config.toml
head_dim = 32
norm_place = "pre"
positions = "learned"
optimizer = "adamw"
lr_head = 0.00671
max_grad_norm = 2.0
batch_tokens = 32768
MLP neurons of a small language model. Each row is named by its layer, matrix (up: input weights) and neuron, and shows model dimensions 0-159. Each number is 128 + 24 x the weight over its row's rms, rounded and kept within 0 to 255. Numbers have three digits each.
Before each neuron's rows, "fires on" lists the tokens most often at its 100 highest values on Wikipedia text that the model never trained on.

fires on: " st", " C", " c", " G", " McG", " p"
L7.up86:154119171117160165156155161148143140145110121127122144140154085148103140120181147152130118138134160095104151128166129108120096144128167141099137089121121097146159123187118125115122082084117195110114137115132147105105154127078097163118138090168141119123123127093149124146119088119135132171128161098137147065112113134106162100165103119120126142129140131145154115154139120160137064122149131120113161104123122106128121137143124098152131121127112158079087137101112124085112120130130141

fires on: "g", " St", "st", "-", "ri", "1"
L4.up181:092147170133154141112130125132114147152109143104113120154141122091149138141122098111137146125147102088124134138139076139109092131144138104107100083147170155113118122145091109105118125106086174116132133141141111133113136139121135147097130140111092073156115145174131111176158144163101111131105151113140140127151145152152137154142163156143123150131125104183145128145113199170114100183159118152089138161140104097146137126110106089117097131149109135116107128108073158086136143126104155

fires on: " st", " he", "our", " [", "est", " l"
L7.up36:160106129109131102102113116145162174157089145155166147172138148136147124172160154115079163111158144116127143128172152095105121131131156112152159121117135100124167113124125121132099124128107109153074148148149167136143137124083147141070139073112143132120131144155135169154082128127145094166115138103113147111097065134145093112113133113129135081134155119122103129104149118139112124143138153165130127119140111122143100132139132154106100154111099055123141122132083143162133117131147124

fires on: " (born ", " | \"", " La", " Br"
L4.up431:112142190139127143126119127092146124148125104129096145129144150135101155111128096138106154071128136115149176169119120143083138134115149111153102103155159148127119125106127145080137100118157147121093147123137155116116132109112150138123148086147123127137133138160142146136156106150146134125090154099071097142129113148189118130157154121119091149117124146144155156136117174143125079142169153150138134127137131102073137155123150143128158106140096109141124103095112128151134157030149126

fires on: " a", "ure", "ate", " no", "ary", "y"
L4.up1:137158129162140085121130163157159142132137120159116102111112135166103137173104134094139101137135122123106112187147131125066144100111118106084119103077151148153154085137111119157147139150126112121152130132119127123114093143096175153088121123150155071126166140148123095129083107153155122132132153151124148111125129115102135103138119112123114148148103061148107152127131117138113127116119094124173141175144131091128098175101196124121120135159168131121146144102128156104123118138143124

fires on: ";", ");", ")", "),", " as", "18"
L4.up196:161088140137136096084150121097133154127116177132147148121127158114128138113140158131127146121147141111139147149121165108108142111104127137160142130117127156104204167147132126159167095105050155118135122134115153105121142139135122143076141136090149114097149116148118148119146094101099126104094121144140130110115133121149130112132136116129129060181140107113123132164157125117075102113152120085117177115139120098157097119165184138127099153100134134111145104096124102134108095147145104

fires on: "2", "th", "fl", " (E", "==E"
L7.up114:124153121100140105118141168135129134115129155126124117123082146148155118108118136131120158141116151116167154137128128106107116132133166105115149130106130139128111124141133094126186122169085146180112192130154152189124131124131145143134111106137141114108121115110100173161144112123096129113064086104095137134117104138162111158117135139106152108119103149108124131140146106138116184120119110153151095145141181100092141147132109118100101155088093144085154115080088174093115092108126136

fires on: " in", "l", "r", " West", " sn", " near"
L4.up172:143108134149123085116144118112141165103112146141148126163088116118119126093132179145169141147082112122111105101160138136120107124110157113154166121076127152166103123084168129134110086130090143139116054135078087114127105143088109115139130136164124122150136141109105123127133118137117147171116200087131172143110154126159105159164111137124140150131125156157114124148139137126115141137109121120099115087132123125124142110137128112153138152107096193101121142119113161130106086103154133

fires on: " B", "ib", "h", "b"
L4.up606:136123159163118083124108120123151136159101142105118105120108138121122100119176144191131150091130166117133137151169122140124133083127124160110140096145130120110103169148094123092147126163134123127119119134119117127094134124106122172133117117087147152146180122124110133145159103091128065110124101117139115126091135121134119163139126122156143123134134081181130139163142146096076110139143085116101174124143125136101125162106134084125143122120154140100117062114130174108163129092153092

fires on: " st", " ex", "-c", " to ", "c"
L3.up15:161081145095133164084154109114116165181121121129127133134150124144179101170188124141157140181133106101156138088095101092064114124094149076126124126112145114095103085152105138096132147110155144108127101132142103167141121142118155118109169102115100141157110137160106174134118147119126118125122126128122168109136119155143130118186139127178134155128137112148126135116159154127150144144154108145134119091159140108123146115125155103102159164131138105107112120111122135107116118137168139

fires on: " |", "|", " second", "ing"
L3.up526:136100119135150131136131128134168160175058092129160133097138105134124077146111108132141141123128173111120132133086133134098143113096108113140150129125148142096120128128092111140184112100089128137180145121159114109160159166129114156141158101142127168131167141129140118109130112147157120096145103096126133160124145148146110145117117094152151083178136098146092132149149156161088094138111102141133132155137169127090147147137102126114121150110096134129155114087067108149134111155090142

fires on: "-", ",", " and"
L7.up425:142151130141122134116136116147131109128123150102131112135138154146090152146126189145146135145131119106122094100144106122099076113097144099126162113102141113162170143172108127167128114134089094123140129147105148124077097143114136156095124146132088121148152116148138111118126155142090134104144136089167130153136163136167122145159122149139146133195159133169094126117134117172127155088135119064112144124121115120119059153167142113117117129123162132072138145100098140128104097150154158

fires on: " d", "inn", "z", " D", "; D"
L7.up480:088139142117123113115119131136131136119110120095164112160146107156134091146146149147108151153126102080099090126095128125109115130118146123140114060078140181125103139153167108128146158139103119161101111119124122152171153118113110128102174128103104134103092112117141151139126125142205110141126110072133161113085069149138147116179170117146149091140117127144137152121118138133110127165131118105131128125177157128105113135156170133123138123148109136120149144110071156145137150125164123

fires on: "am", "and", "ant", "ath", "ank", "av"
L7.up560:144106125118085087117092100124150136090122128127094135158157157152100130154123178142144121118159107121161166129122147148129117143134141124133153139142135097134147152105130149137141089152127140108140124175140127113097098153093121070099112127139163137131121058071107148133144120128139157109151141124100120150133096116178087119134140095115136098149106138164122107168099098148135109147139076114104103141142113123163146127136141117143173103159145138137136129139089075198106110093129131

fires on: "ia", "o", "im", "ima", "io", " "
L3.up124:125159128141165131119137181138148174134083162143129122115138149111121110118130148111152163117138110113161149141087112137108146159107109143128141106098119135151186150107112141114158125137131085185108115152081098116128115122122140118153156153144128134167139110140116115110070141120125109101142137129053133132103152093157107143131142102089109127180140083082142115133222155151125126117098138122108146136127105122153087132122120156146128129095129126142147099127127113137127095145154110

fires on: "le", ",", "ron", "way", "ior"
L4.up514:117139119141149101160150143102150099116124108137106163112137176099170169150131128087145149105139093144133095129146112108141130145079130127103150142112146090144118129160085171131167158141110123077169121109107158110128166147116172129114144117131110072119189127146110138119133143131127150089109129104122113145081123126144123160136152131133139068090164132138135130156128100115110144119144116102138127129139104138098138134145161108124155151141186171117146142089102167075104096124130131

fires on: "w", "f", "aw", "eng", " and W"
L4.up321:139090158100131125125150143164128142146105148130150116155118144104109104166171135123165124114120105096076134138136148120091073128102168129103120085120107108112135108124098186103083137152169142120144111139104109110113125105128136162134112127146129105169133151114158091145137115185077144103145155143141128160074162096131130141105170129180122124165116094167105131147103124125119145131128117103114124159122106121144154144086109103130116127107118161095159102130084136139165126159117149

fires on: "s", "es", "ers", "as", "mes", "ares"
L3.up383:109073156096149077077114137145113160152156110076123138154100113107097132109150127122117134108069121127107188130103177137089128168122154138185105132114137125149099121114109123142113133157144119106123145107125156123107126114123118168137151119121148106111153143154110153106097149146107132130098146125158173112112128139132137131137137095163142121132147116144169119135165145094134119111166147123127132091168150112114138171174156175133125081089124154148113111119156128094114100081125115

fires on: ".", "\n\n", "as.", "or."
L3.up96:125140150138152142094147122099134159136120197152139140134126162117124127120122159119119134134138121117157150124151171121117158162088123100156128122108121149131156109121115167140113100177076171136140165095101166131136154113123131127085122098139112092114170072150117184161104153119087120127115099139120116107140164130153145102145147121082150128118166133106109117176149147148141134131129117087135162059136129111114124151153142091139110149128138111130090140120140116117149080086150102

fires on: " | S", " S", " | M", " M", " | B", " | Re"
L7.up437:127109142153130122154158158143133138154099181147066167149141124128112142131134146146159146074114123100145108123124159136088134137152157136144135097114124134113127138116130169121150140124077162128148140174107129102138141137126088093160149135124131107109114119107165127127130157153092146109124095123164102104155120157131080133135151096136137123102105126127125191162141087130096112153143162098086138150142093114092144141148165147165123121120155109065107103135101095119122073153142126

fires on: " gr", " dec", " tr", " sl", "ur", "q mi"
L3.up421:147115138126121109105182103121123112075133163100137154109113126139125143137118115113128119137159129118147166110151143106080118135106136112142149120099134113143171092131105131125153120146151147136150105143150130155130126109118126177142089122096139102082146103140114123137077160105177077106108147155142165097095159137156096129124157072122114127115141144087197142152131158131110161147107135178098158106144126105182128166125148111113150110128152179121102144138097101111152117140141132

fires on: " tr", " Tr", " Br", " Gr", " career==", "ad"
L4.up539:069129145150102148126126119130143150155137135114111117132117102127101146155112099133143137131141153116166132140166128149113118116132105134126103137107151157096105123135115144136113081153138119107108131105142123138128125141114101135095164077104131070105083163109122092112165130110124166128145169117117135128166135140122123153116103132127138133148172138168135160165104188137065085133129118136166169104147138093128134144129141147178135097164126159137110122124154154131178115070170078

fires on: "n", "ip", "r", "d", "ab", "ad"
L7.up132:111127147119134108143091156137168120130127135120140124137102114107141149139104152116140121089129112127119156096146112140137131124118141109134139140141157108128118128128139154123155111134096102163124093119082107108125183158134128138064167122178105096152130103122106179127120104131104087112070163087101139082137126126175125131118144128152146157147132140128121178132110170142105170118091082091114144154107123118129095154117160092099130129152171158107150126166105175152147099110106170